Weights of a small transformer language model.
Size: 10 layers, width 320, 10 heads of 32 (2 for keys and values), MLP 640 SwiGLU, vocabulary 16384, 13.9M parameters.
Architecture: rotary positions, no biases in attention or MLP, tied embeddings, normalized queries and keys.
Training: a variant of Muon for these matrices, 388M tokens, 11847 steps.
MLP neurons of a small language model. Each row is named by its layer, matrix (gate and up: input weights; down: output weights) and neuron, and shows model dimensions 160-287. Each number is 500 + 25 x the weight over its row's rms, rounded and kept within 0 to 999. Numbers have three digits each. A neuron's up and down rows have the sign that makes its largest values positive.
After each neuron's rows, "fires on" lists the tokens most often at its 100 highest values on Wikipedia text that the model never trained on.

L7.gate251:457520471514470498488492468507451481490556514470469493528498521504496533505525514436486542509528519521494478515492471519501480506537476494465496514467514510534476489516465500519528532528513521457483500520477549553485478441527533492525467479468448510490519516530509497505505488514546472509509477531538531485497521518477522532467504497458512483517479520562464565496500448511483518484493
L7.up251:517486486528498532485519525506513537483496488519497541492494497499500550490543481504485483524533504480506490462496462504528520499457517530538458515513476456491528487494473498500505491488493498536471477547550490518504540530497505480501487474530532487503545498504459461541461489504506519506513508526458507450521477521528469475469488514473494545497509498477533569485487515522482504507480
L7.down251:509506482504485504482517535505500543457495464480489528478493509475492470492526502481538499512496548507462513508556477540475476493454497470482507487507477515497482503497493488535440488508523488531494533464475508467488483492520506543499475475522506522523543484475484465510531510481510469501493444516523519526477488487471482483511504486491504533477462461521532513486508499493514465460461
fires on: " V", " K", "b", " X", "V"

L7.gate511:504487487492526486507512493538477523504523473466446496521499497516503517513566485458510528503501547521522474472540513506501527460518474503490496535532497516490490498477551501517508511467489501479532494515498499472511486516530507503460476486538501515506499505486489485531464513518477522496499516477490537503493548493468483550448518458449514494485484463496514490525482504457479490509502
L7.up511:464537481499504529495503492550495486458457468525522543497463505519471508549493535520468520473497478494477459475513521471502477524503536456476519505496568510536528503514497554529498491453520474475492507496524504486512523494482497507508517476525507499517513514424521520532463557551512513548489523495528522466500509495502489513504521512480481472516519499528506465491504487505502509519501
L7.down511:511469516477526496497468490477509553500525499471446517491471458492494508452503457486480507505514521476529516494458541456511499467455512495502457512524499489527521524543501487503488485479539530489446512495538501506490521536487522503477502487515490504506450506474511502506456495536495544566569505523494551498553514487493478560490491485502520520534518487469497489535494473465504552543489
fires on: ".", " school", " School", " home", " Sm"

L6.gate71:531510496509505476458468498504485477535540468533500473472516486522474507516461487526442474529534527500525529484501485438507463521463499513490517464487496516516515499503488487489477508480482469493508531467464523470511523487469512538519504518479454488495519460484513541551515494515465535527544477487470532477504488483525576521495522425539534517438546483511491491481520509504484460536467
L6.up71:436540475495485468525494495499477493498498510480500488503544488521494495504512520510497509472550474460505465504503505455509470469503506530526462515489537503472512511482553512495525476478502488464502452537521490457493482503452484522500499497460513464524525477497451496473493497520545463483508495491523482524508519485482504464482480506479494481499529456528531433519461491515516495498458
L6.down71:482503498515481453473470523496503531504515530523484533513519527533527484527458523477491453543534485498480504484479498512488511485513483490527498495546447505482478492505505541496560520499473545499453485500494534527500517476502483499543483491539495505503488497540450495486485515504522512547471533439470540468477482515484543517499451492494467468470474489546539448542530536473519502522478
fires on: ".", "le", "us", "a", "ia"

L6.gate10:516478484507484494481499464485517518510469537460479488506511465524495509513542510514534488456496503430515478476506495531511500473537525498491527532499510474485514525464486488492477514501472491496522522483545500529569487492469516472482488511536480481510504532511473535524479482500481475515493510476452543495536528476486495519497480509495543490527486509486477543511509510485515522494524
L6.up10:495475554551495525523462514496470533508484490522475504474505476515464517492495481482461477546484460510449473514480517484473492546498481484498502513482446468472494493537522539548474487545499549510530504547494510506522509488519507479516490477527515511528477456505485528534476523522483546524458481502503472526454531481476520495515494512468553492481494488519496488509493518527519537540522
L6.down10:479474523522519534487482499510477494513505548446504508486470493506528554552508525522523528515505516485512473482519469441477489502515502507464475506537470503486487514495482509503448498504530548544530468531507517504475436503500469490484545483475459512562460521550477477467477467537515475492470453478475498540484492500528531531437479496494513528487489485466501500484512476511510537569509
fires on: ".", ".\""

L7.gate475:522500450542508449483521521487465467445544534522486511503508485502515485490509531510475490506484510496526520467477506510520521543474463528515488489468460463494438479512492522487521459506510539519508523515515480483528494503488462461516526511507477547504511501538552501447454507489508537479495466474442460507481491514513508521462492492488519559504479501527490446492504508495528500490505
L7.up475:509482483551523478507495497518526514502511534530466522502516444511487524564499500511498496480502482517509508487482497563494537495489440486487513534508439484509486516508494503495466513512483553524479488548491488494489505469462463441450478521509512514505470477519448483468463449495530529480494474469516508462522521493511514521478500543498457543503507500529527497478489481496495492517507
L7.down475:510469453506525557536502501463524470515570530486529485515522568447498486476518485513460474502440463500483514551488514475544520520535544499539494473470477531541492505495544491512525493507535478512516496495527512544527478496496485453503495471499525472471500484546557497495514515484508473495473520529496471502522514492472515488454544497535482563514521513483512510497514543488475488501515
fires on: " g", " G", "g", "G"

L7.gate150:462526488502518513539456506454516486458530493493505471487508552514496533577532510449511566503507545516474498505504510493525490469511513454497521529482535446521459509489504483556480480494527517484493480496494522547572460500515554530530523493467508511502513527519507460476470477487504500531510483478483482477524456520486502528521461509528483539470498507488523548464515489508494502473504
L7.up150:539492497491514492492495462495504509494497525483517481462520487505525480518487538517493521482507514500504516481448473490506469514467501512538500496488510487499488534484474517525483494475560520536530512486514534546529461497483485516527521510509517515489539562487536462477480537514485455500513494481503461452527500511482481489491505438498491493464477487484495565456508438519496509500499
L7.down150:518528504489503516497492491521525510496484523504495488523521505504509525527509497512494546483519514536486503510515493513500525469502480476442500508469493495498455469574505486573498473511553512509505492527475496535512525511490489497573542521484505481528501512561489501569478531489482506490481490500522550500484501484480507486500495523510458495506483541481421512473533519470473471518461
fires on: " K"

L7.gate586:456476483477510487492470492516477537498514477490512487524512523550488487497479547505506490520514503529481509522533500481500504499468485498524491521478471491475512514521486470489517503487523485503496578482530489518525483493548509483454517477468496536492477507512577504512505515498516491522554567489490466522519503512500517515483527489473456496492454507490539525528491527492457533459538
L7.up586:483491490505445513534494506511495555548504482500525515483505502497511530494515490481551481516520498502524485514511474495478517518498517472519508580491539495483469534437488517483531469512473564469543552494437478500475493464530471530542522520513495453511460520497518523474515513490517495454550523518526490547518475480492502533483530479525523520479507478491449483492521487543503523528506
L7.down586:507495532475494488551513515478478532503515470485519474486511479459511500490496497517529485493538481486497502517518499513489536525506481451444501486504482493462477486471521516484485522486510539479499441528494520489522473484462523518511495477482482527470520523522514482462519523543551451491611488535514454554537503493545514479501500470484478515514495485531525447484537470501467543495502
fires on: " |", " .", "."

L5.gate173:507468436486519521495519486503495530518513491510501522515459469503514511539529499480527512510517534480514507534496525493475523498540493585481467521501474498473499534471486502499448485499530528514496506496427489511535504534502518468505524535496501483476521511545507483483454472510458501488519471523496508447472465490477543473532502466529541523493482502499501506479510496508520540485486
L5.up173:514483518493461483517489484526536498514522477563507473514526509460490525521407543484493480546516473532487513524498476500530512488488494493498492505525467508508508516497517498501525449471484475540526500468518528504479520489534499520457476501447515472483482551477580514535489505503493469469490491494497520493498493545477510506536512508550500496534510512474473540469475548500521522492512
L5.down173:528558542495490498510472511524477512466539483507498525504506494543536450518499568516528504528507495494510503487491499542464502457517475463487494513470438477462480518499530573536532465498515515511486541532551505493477467490448490492522524498512495464493493479483521498503484517497533498481454497523510490510487491508493503511511460513523471522481537529475526508507464500478538500489524
fires on: " F", " Z", "z", "Z", "hem"

L6.gate209:477511530488448493521520502496489503485551527514486513452496487464462502490507523509501512479509523484497506460480499525498500538465548526473518503524481468487492511478500510512463520510482477487494548531530486494559497439499461491480512533516544487497488515472480482474460514505433484495534494526502504534496461457512494506496468520506513525461491449511512497533498517511495526490467
L6.up209:534488484485505461523475514493489480467471509524489520475479508510516511459507519457521516516444479505485515470463513469513489478459490487457488476510476535468455502529525493511520488440491511520487463523518448502490500500572450488500505486507479570519496515476515500499494510509475488527441499507536506525516485487491485497524527462505540522482502466511500482500506534494479519471474
L6.down209:465463506459490493449522446502549511477524497534551518505503507508503498578477483500527482492459481464533559491522509484482525496485490504509504462521485544510500518504497460506502533491520511527521516519517450475467492516516502518498500517534522519477488521503527477522583495494503549526386493505462492476513522483515464524510492536475468495522516511478524529581518494501566508535456
fires on: " and", " by", " to", " for", "-", " of"

L5.gate475:485506525514457520527520530521456509502479522486479483474507483542469477519550527509487496538496519496534527497460465466452524485502489501504497508497481451514503499468518513489489491476534506477478511504505512526520449465553534472511558469530488454477499508475478448528491458510476510500492550497508507502477514478507512491474509521477488536535512444501521439503482506496509499523452
L5.up475:502490445504546454481555458498500468493504481507480516494510518504508510506480504533523545484503522524468516489509508516489503495474465508505506451484490457498482517488506508486460533468497493458527503541493506475506479520554489515502567500487490526505486536496540539510458508443471531502490518501493510504552519449479464501521484544498507491521489508513479470490492480510485519503519
L5.down475:522482510528531483503478528450512524506528450483496493514509492485481489477499441486503448500499476482527472537503560487509524521494511520511496535529529485521541484506482524504500535511465509487510501477510491493525484497557478532494443491482469491504513524514462550500498501544504512540447527506514507516481486490552477506457527474511476487521548500494500522494503510550502494504521
fires on: ",", ".", " but"

L6.gate622:498532468485546480450466504536447463492511512474481487508450492506539497446476532496514476519491473521502468515466446446513504483524474543488516513523487467515501499475481493499491542501517514496505513449491513516511516503536539474538495536494515504513483489491506528503508510518527493457507543505477553507521560487511527540497470527486488507487468488503478525515482565555531443508507
L6.up622:534518496476446505510512497534496475471461522498486488482513469471547493539515489514532519524522519504468503509483472540535549497510524500483499482471517503488476512485487516531500532485502462476510495495521542508512470476532505463489551506523539534491537500490481541476491491497509505520511498480497504508515544469463513477529550441462504493530482489478483512503518537480502506484493
L6.down622:544508499532554489474479524496543494469523514505504540477488478458524536513487517468537486517494480488492481474541474482474533532483497522527484499576517520495557497505493491497511578506519513495541474536490514469495489496496523508525523471498539504497522477461539498471485512499514530515532501523488500522460488506466504508495494501506529511518467584481514510504491479533538536482492
fires on: " \"", " I", "I", ".", " he", " she"

L5.gate487:477478531443487502523456466487494475489494481493452485524511440544509481531477474507510538544521483504555534519529489519476502503484514473504512508500472464458514480469508462486444504490478511508526505508516469479490516535493470537467522495511542506494487462494546504493472526437482534533503501469533534498493484498493485486520508512472493516478486521499472496489519511538493512500522
L5.up487:521500533461497533462505492510507501521497526474485530562460514526473484504522503430493476512506462512540501509504485450513471469528504459479528507484484495488503495489518566469492539539496484532495494521512506508504502548526489500478531500574481522495484566515497473488495513478468478504480463469481532477466566522466498517502516511494499500496482489474514554486479487541499504508503
L5.down487:483503506515485499498545524465522479529508511471484519537518510548498554490538491528509491505501451505492507515495535515507486491508534491516488516528468473522446528511531510491476537459502483493507510481484483494473479532483433531526536481508496496500441503470551461489446528502493476482453485508494471480481447516504527504454450526498523522499483498454491490467492519517515526511523
fires on: "."

L5.gate206:524461501497532518492504490487455527480487483462490486485448493517478548573537497517495489520540472511523532520480504467483514538503523507514478490508515420445477502506534513481520499457459497479504471508549537507471469544517491496521484471514515521501488528530516502515503501503455519511521508513522510517494564499449516521513518502509501497535483490484508520441509521511546506519480
L5.up206:586473506478492562522505500513466500566519509433488501494527502503505479476524479477527495493525491489512497454540463482501546524469510488483530434451499522459502505509502501484502521503516475501555491555467520471538450516518546482494521538543494478489495532466481522497502499494495486526476457483529508516511508458489477558482510530489542502482482520493503496503496517489481517505486
L5.down206:502522523507557520475503514466486516473482488441502496508464489539501518515481504529506509498474492499527494536466506480512509478474527492498491471533468420490506532511507489495535512504491533464506466523515521530484429512493488545493518492522502518531484507498523518555456487484469495490508511452516504502475530502520562542494532479492469528479504509458467520471508517524503501527491
fires on: ".", ")."

L6.gate510:480479514523523468477497492470508484498478523471475528520487475496468497506500514472479506502475557472488552505515484508472493495481507550484491483524492508453489479496485582515504520452508498549501475519479519486494461506519487467547498513526469483505514498481493527445505547508537521495484488492523488445470493487520483479460500528469465511517484525472505479498542515496489506505488
L6.up510:495513439528535496513516454472496497508523474487493505499534515508450484496515536473466500503519496508551486465489496451532531475475513538504526482505472511495490513517498568475472499492521452525487473513472466539499499484478498521511527505558510540504492484479519542476441515491492516530475509501524521507482481464505463504472457472539480474516502502490446468489505475501522534457518
L6.down510:509533519511547487466482483522478491483517510521483553504508459492505480507502516508499474517539498465501521496524510482486501511472470512436487494506474496505534481502493509542539547488516497537517474506508488461479490513470507482534467473479471508518514481494481494482494538487479491500489515504505509467501485517469512525478515558499493509499519502476530475468552490512497479503512
fires on: ".", ".,", "-", " |", " &", " and"

L7.gate401:504525479541460542499480538450492497471540536510510530514514475487496525469532441495496462453538480521511518506494526493502526534469513491485500451493526480484504490546458490489476550510523506546511523489492520533470514465495528502497562505503476513522496473477522460506495476495500528492503501531474460500518510466519511489502472504506525534513534531483502501506497500494536523484516
L7.up401:515458509512517532492508512472528505461575511455475492526483508519455530462489482490515459521510477520495503505504501488478501549511552464470473454489485446520524489431464495472494577496538512554520498519524524528474484498466496467484499552534531492524508492487515511473479510518521486472492516494472462540508547491530501493481551511506527499506551512533455484536486500500542519499516
L7.down401:508480586526490565518488541472508504475486512471485506469505499529528471492481492546513512485511501501498523508466491491516495496472521536534502476497509469482521515505520489455560490498516472530484514500516451503471493491503513487512502493500538479495491471490504494521495527435523540502487511509499494486490520535484469514455519498483537494526515490537473505518515508471478488477415
fires on: "G", "g", "B", " G", " B"

L7.gate209:478475505498519490535490507512535500514525505464522507522521498490442531518499482499530457509499503505479460517527469468461523492475540515496470469477498509508517448462487501508567478491505502555501495462489512537534504475489492519472501476488516515519528540506470505488482561473508479512502458513474518484479536556466531517544515471537497503459482500540490491509496524514496510535475
L7.up209:506509497443500484479534499500517509465516463468538537507503523499489531492480527500539554473507493440505543511484478530496501512494507490511539513516482509492479500473494475496492549461516537537527467471537519502504484485488505476439519530525511507549533514501538471456492470520501481505470525509533478506513526504545477492525491523516522502499494489511482501491576495497498496502512
L7.down209:473485466530489477481529457489478477480546512490517460444495467446523473527501519510480492470506491511479534474504502490490485510471511492499499488491531472506468496507513483516485507523483489510462543506525485520460500446488500486504518488487492511538499485475458531481538544473509483476440498514501484503462490499474519489503483490499430546458469489446468431504487537508498476533511
fires on: " at", " H", " of", " Z", " J", " from"

L7.gate463:529501509518465495498543484544528530503484558476504498509455503507442492454487478517494507519537507473516460491535483545558514543515508562476511495484494494451478527481502548503511502514469503511471497486466494513516522445500522461446532507481477512527530518467510481503521484520506497479493480497478525516483534477486515514536508517468529442544518511506539510500513515536525535530495
L7.up463:529540483480528490512482458478551463469541538486530505500471484505500453467530539499541519489463519495498441456497490490498504502516532491465545492556528524534484536490516475482536474490479542489473462516464508487498507494569509479494451495507510551468510508494480470490502548520491498446505502521514508497500533473518475505515509516478506457498494494545500504562520487489542453496539
L7.down463:502457494470481505463478471499483525472481522499534468499502522505485480538487476482446480487521472477500480520503475469534478498484545494492493440528491505524457528513550485510516518532488470501528483516505480510499505486513543496488474495483451505508510476511464506477498461497465531457467530448483474483541528493511495495483535524511510516548491509492503465476497509478468493470466
fires on: " South", " North", " south", "-", "South", "Black"

L5.gate523:521478494497500506437511504455466528513478484519490484475508466460509513516482535514511509486527552498474472521517492515531484471529509464475534509457517484502488484455505479515532518443537515473550500514520511517464527484492550486481490484515511496510477497469483482484510537527535548524546505491490552496443521510471517528472481477528517487506537482519537472498479472508495480488529
L5.up523:498464506498513493544533528447519494458533475479522499487503492472521513463481518546508503495508486451490496515473507537485471487507531563514484503508490467524490505539507458456471539473450465460483489481534480489445488503488528506501506567520527512511493499483517522491494521504478480525503492521489499517485479481571509467503482505502510514483480533491505499553467496519509491524473
L5.down523:475510474478500520454523506503493504478487505496517498520523484463528512506513484469497467517509488544481493454490452424547497494529496446515507493484547505488519537491485505527516474522542522480496494487546485544519464458510483458471540483493511518465450488490472483478436480496502493542415504504486523524491469503478521468517473505502534468502532459500510469470505479484484517458535
fires on: " as", " for", " of", " J", " time"

L7.gate176:504508497531519474503486482489526462497551512504512493493494484467516496497488540467531528493496525534513483512491487465513502536440465485501467490479528513473487473522519492525517512472494475527498487445489549531527515503515517513507495496464496501510481494483496510499526516527498499530530468511463549521430497551479455485532454508503483501486452525487526431497494495504478503528482
L7.up176:518503530527497505514491532504483480524506549494533532520471484482513479461472553519494473490539503536479489485550464462481521479520494486496518496504503519505550468480515518513561521509526478531518495526458555474461502500497525515511501479527455484490500519494501513501474517508486490481542470483486548501509466514477477499478486502522482541508501513492524514459487483509510517499512
L7.down176:528500516520492513528504486528464484482485489509497494497530522470514481519512473561478524522511513518512506514512503472532443499499470510490523511462534499502462510491515522478511501508497463472486520461470511530486545502497489520436503426492536520548499496515507520499485532491523524526497478485507482526493479523511537516520504489475462466498470514499499526457540512501533445491492
fires on: ".", "–", " $", " −", "7"

L7.gate564:480487474503505505506503464494508501536543484468489537527502557478482477443536457479515518487526541468540490503525515485480494497511506525526548510471494489509484481452468491481503495471558518531456480510509502482534481488464471509473510484479505509476506494476498534507471511521480536481544507461516548467473489524509446506521534518525474468479455535490501528544548495482509524481536
L7.up564:521505472491547504526489531469470474450576495483466503475483534489554468480553519516493512463534486526474506522457484498490490515493483533467488526484499492508504518492505488489503472496466467515501461488506518475512520470509530532475492497504497479515499472522473500481543460490495504516516491531491507502470483514503507473565536537472493477499459488544511498524520519463458495471491
L7.down564:508519540475527495513507516514499495508515494516471522523526515454510497551482514525488547524509505514521477510498517510504449534496456501446507484528478490460430553517506488455458469483529479524506474545513499519460490482513493513448474507461503483542509503471498534515512497479522503495439497523516526524463493505443524498518533505550479474538503535488534498482523503488508486508521
fires on: " in", "In", " rec"

L7.gate244:506477454513528487503497507482521457504502495496503492454474495519485512518461505514517514514492499543506517478483536491482560529467504530489459482529531459508493522479494507475484523500482485456534461518456502503502467465478490483489480523484521515544521500540487461491491490486507496502456492474534482516501546512499478529498506519505479529479496468515484489546481528502513502522478
L7.up244:548493517539493471534458477531466530475523509491451486479494547514497548461452532547498487496533498483480553491441474512527490467531492503475485502485489495529499467475493513514508506451496513464494508477477522461510509504551528498550519490490473516515441449499518517511508473454484502486489497502499464455496495477489514538486510504500484493530521511501481537545472533505528525491486
L7.down244:498501499487534514475523501498506470525527531530461508539491482483497477466453528497522484496488529525506465520501486464532501491503478496495496516528510506504477505547496520472486539504518494520496496499536497527469499522535516495520482492506490474465487492491524520513512537475463518476325513474504464474487520494501473502507461527508503501484518479461481527567478518474486495495451
fires on: " the", " no", " and", " Your"

L6.gate147:556564461497505513497525494488474495473502493476461464510481465480479493499524479505510561493517499436522471500501468478494537535445518460516473509505524522493509497473472458504468519492494512528521469490528488476546461502530500497470545482510488539498502511528503478500531533501494557502510512494514509507471492495531532470490541504519495454499503562504478490494515508514493524503505
L6.up147:546506465470535495514532489484480545536529507531439467569492520494498521489491487481497491471465491466509491543508495501461509490495496523473526485523490516534535466478559457507462513526492522521481482535510534488556476504510543454544482470523516470536485511462500515482490491529483493462488481523568470528446523500528469508469503509502525472516493515471476528520473510495489513425494
L6.down147:533524526526536514481480476499504476489475522516533550467503535474512494511492484484479499527481494527500449452469510508499532539507525506486469496456563525528489517478516466461526491488515497509484518519533471489515504530480492531514499500491479512514444504518493486492514480483493479476430514498479534531471523558505501512510483483519478451561497495504496512531500498509485459515513
fires on: " in", " of", " on", ":", " 1"

L7.gate527:522475487511509543504548479502462454490525515468509520489480461499489468489429504515492496517418504504517497501488456535496533512527507512533527495467522512521436501505480537462501501513501471499553487486503513523515494459504494488487515504541493523482510498485500497464488474470454515541495501474541501521488487473497516515504499519541513510446518471522493521529495514520489524514479
L7.up527:471483489508532517497475468536485542528537513498507520533505465505505507508529495489513438502495516504524459446485527538471524483499552524502514524494505497495476501515468510475494521505511512485526483488513508547532553496468502475489450521504511504435473539507490506541500473507521500525454472494539507463508499501528497486496493517507504494479503476520535508526515585472518492496512
L7.down527:528491495509480513516478490517504527455494521507509506501509510502518490460486469487469466495532513492495525512533542519464505542505486500502483517502486491488492549529508496529501505474505498483481541489505524478504486533483478531479439532479510506475469521505506476509462492503483516540390516457492483480496499518473478519449464492491544485467499519477547513541525509454487440517498
fires on: " to", " and", " helped", ","

L5.gate130:494526461501476485525509483524473493510515555498509515508533527534468527543485472499504485527549516532502505495470495478498470534501462540475484469496517487512496493464506511472500538486566478508500481506476472515502509534497477493472518478503541504520513497499507557482468541513480491551556481502485533492441533488492522509475462491498510455456527448525483467495510517479487478500484
L5.up130:501530475507515463453488490434494521522483519539508458543495494520467489499516488520481471531524496502511494453491530447474469487520513525527491454509514541509482506473508484522497485540509487533528484541493535490531488514448499513520478520489519499502547491498504519493489517533488506506500494487500548513491543498492535526506501487510494486487477465510511487489482556501528502481447
L5.down130:503526481488518448439425478506511502533517479530491505488486481514458504477472486496463501497540515501544486484480477482520466493499490474469482501512514491483553534506500554480524536478485465508507472494457498512477553483468480495476501489503472467466514475514495500537497470496518517526518505456495502475455510476512556497497515533516499511501498491517521451517543516468477518512454
fires on: "us", "le", "ia", "a", "."

L7.gate82:465487436528513448509528518499476495469520499462492505544462519470511484504526481507523457539523492492434519498501513470527510538480530502507529489537520520473478520510530491492482514510479485490540502497502450521523514493557540487499522487493490489478528462487482450534485495502459475499443511487525484514497515448502516519514493489522499468488469482527525504526478459516515505488523
L7.up82:515485511499495481523458495503503503523520484502502510543503520500516498539497494539541507495515520444493504523498514504473542497514523566524491499507494528509485497496478498516505516536481474506494479503525483506503480494510481465513530520537514508541520468456522485526537512493480480494469481500527500515508503455505475491495536446512505481507480484505536523502494437499519489506511
L7.down82:495509477499495508473518504485471511482544523499498527502492484463522484548514484527474492503522495559506575482509495523502502509484503452504508489508491513503521494516494511469501505499500496527511464523470511479520537507485504523465491465466528512476472506484466490496532521512480477537352507514497503479527477511502491575517501561496487501536504515489501503600496503528512562546473
fires on: " of", " in", " and", " the", " studied", ","

L6.gate496:488499481459492505540493549548502449505522535511513496467500479518470496456502510513519469547467497489471508511525505493492502503482503539549506501495535518495519497454485489481430556499483490489471513520508506468527444497513473486539489520463530516501513533441518479483501498517498479531516487480545464509497486512514491545492474538514527480509520477505476507540535535498494451511509
L6.up496:483521503488508497490522501529535495510519498504484481519504469505492490512452537492506509549510438501508549470510503484515534495485471495534515528477482516443522535512472483510510512518481579514473506441576483503529554501474522466506473514436496534505471518524501508483529514485486464464468490479511472495524506505530476515478495498484509479502490527437527530472472499484509469462556
L6.down496:522473477516528503488519559485486530429476478527493493500525517515532466478502487501516518550451482506491517518503523470494510503443530501472547462543462490515481514520490466528515528474462487515485491540551533510492514513526526482496489514501464503510499498486501471477526536495504479494454464524491559487548473484536525535453475493492493498461493527543479522482491494511507495494516
fires on: " and", " or", ",", " remained"

L6.gate470:524465506504461443511494486439526465446519508461489462502537487472495504537470501506544503508487527506463523452481523505489492476493521530494486551522515477497482490476510521529469527544487473486489496515480506514519476512490515467517486496500504504463513462462479466476545472501482490518519540497523490509481544441511487521516516491502521541492482491498525530519486536505465486511489
L6.up470:504538504513506536523499507470478504507523495568515495471495497518505532496482530507508474514502512458518478484492512477517563522463552498509475502528454470555475521468510536511488504491507481513512507445482498537481500520523530545535509525500548543496502463505473496453515484505521529480499516481504484465511487454491506533501494514430514505512487472521474501514517501487501501504515
L6.down470:524490512484471484515480497469504539479509497486547487557510509493502538490483515516450507522484510469494530486495498498454539488498527506482442473498482516498486482459482519481523530497451530517498466473522493510517551507531520504549493479515487511493499495487494505489521499487503558443532516484479508536518544484497492502474507538440485516505445527527505467521551508495524516501517
fires on: " the", "-", " and", "'s", " his"

L7.gate535:520468518520491473481514486538463536503533490484473491497521503490501458525474477544535506526507505478502502510542476451508523512489538514474504544529519518474474544522520526508470488558467508466508510452491473467524490544544544475451514517520510508504563483508443540497501473513460501513446456489476471446494564510499483547504508484544515507534473551527483482479505450515543520501490
L7.up535:503458518453522511485479487480505488478523505555544538475524484515487505511489497497535463485563464507456489481511491493477511471450528500498469510484487507495541448515528491489510495489518463473516478525529507484493497514531484523509494522493510494500538541501509505501506495528529528413494517469528516501553523478481481499501478472467495524519490522498496516537524530510534497471510
L7.down535:467536519502493472480527460465532509485475446485472507491492489528506536495487502468518503515517525502520503491478480505512504538497506483521470470491497532475438424498488514496461519472481500484507485480509520484566510463495523527520478483491524474484478506488517503526475499489479518479407489542508481490483523487529504542500510507491502498477482496528480532530480505505510489508483
fires on: " The", "'s", " \"", " his", "The", " her"

L5.gate334:522510491529505508526539506500480486540502537496512510498460497481474520464511509480520449494536438520513534481506490458518538525563510501503508452523474489523473530496469472480528534520530468492513506526506496490505479432510504529484538500501459504512510459490509477507488492496515494481545494454524454541533511499493501496486506484470460525464525495522511517527486500490510481507547
L5.up334:476513488461515526535524507480475504483535501492472504464467487498498486469522502505492522466487440526494512494489500501494499492488461524489515486525509532515491475545500505448486514493506540517519474512523503493527514432520466500495521525496497550535477480487496507537503465471500464439514500490492497537525520539505519490449525485531482518462474514527499491513519542510451503540475
L5.down334:501492490510515514524489510534477496460471523472481485485458496449484475486464500516463502465484460523478490529496518499514507493489489543509489406526462520494456505535485491483524488493555478506476479495522505508493515444499536495523536501498488536538505498486552496533443530470521516522470551515478504485475499509513534505453496502503495509471483506499510489526506505510463450491490
fires on: "G", "g", "ig", "ag"

L7.gate398:530535501496497527530465472477492521549495507480453551526514479474498495522497503463507549500487477530541509508509458469500496514499497532528523513557504491455502490474495512483501489492520476521494538532492475535504448497505483444482511440497515531511508526466478510493471515500435495544540508517459508499517476530512481533445451470491523457494471503493518478477506509469426518458558
L7.up398:454484497532495509533568491578485507472467511515497543491507531453500520497499521519506490513537519528519529459494497538428513532482530522519504499477517490514491525492500528503483541480485508493500481516484490482469485487507546506470467498528481490510496549523493541494497541513527518535478489462509455486464514530498519477496483480488517511528489556506510471460520520495533512503505
L7.down398:474558536518495510504505496538519541504534447521499513509537530506527431532514517474498516497531472465459502502487537530529507503487476530497509535478452469496490486514513510497505494521501528487501511453525500493492498495460510500524473518455473529518491519505521453473487539506550500511443485468517494481467463486544514501501504498525515491488455468481493487455491491493534483474538
fires on: ".", " CF", "SA"

L7.gate433:499502520458497496513515493452507535490482505486506498477514483492485459490443484468507511509497536473518481494526483543452477505539490461511503514477505470472495501504480458478516514471533520506501511455498448523487472487491516514526516480536509521456511557477511496509478464466516503527560461510506542477488514517491526501573485486530477523480451483478503481498519491546505528504505
L7.up433:517466502490470493548499456501534504475534475511463496478559497492480537480457525485532493491457522515539508501484482517470522473565490513489521512533495456507459513492468520470494492446498488551517450514518518485517550478519499479515530541486516495484465549461519498502477489444476512528489526505496498488503512498504504501557482480554544511499478487477520537509483535504514521490544
L7.down433:507499537518496440500526459508472492530477456471479482520474511506500423498484555509504496476513493525499513483511523495494518490514526481530497474535499523534473487507522477480487509492485496502484494442530468546451483490486475526490488480468489526512512490480518512476505476495478533488489475522513474530489493512511538526520510531505491515510496471505454482495489522478482504491544
fires on: " W", " Z", "Z", "W", " F", " St"

L6.gate537:468498484512470502448513530481494550527489545479488500490493496496463477481447476492522471526486497483444533472440484522502510516475548511516489504505511513478537514485492479503481475502530505492510482466502494498567476524506513490461507493484505512492545458492457478528479498500470477533482503473540485529515486517506505541477495511511497516476480467525524511549513559515462510490514
L6.up537:528498518482508549479473493507509488508442482534494511516491488504488506536504491479516495526478477475441506468506532512499523482490477512495493493499446512501519443481516479510511530558458487504494529490496506532469491480460476540468493466505491506493440493500500450463478490542464529497485496485552498511516491538527517509489478465515479505529482501451543489523541499535497523461487
L6.down537:489508523544497522468510530545467521494479528502556463548462521483514466473490506478494483492500505465493534486507477493509486555529520509466497484451524506521468501499514524493532508479492514483522491494503528507563512448507529484551479498503469520508494493433475492506530459457520534474431527529481533466499499471487518500455459511477523526488488525482481480552506468532532483540503
fires on: " one", " each", ",", " and", " that", " Each"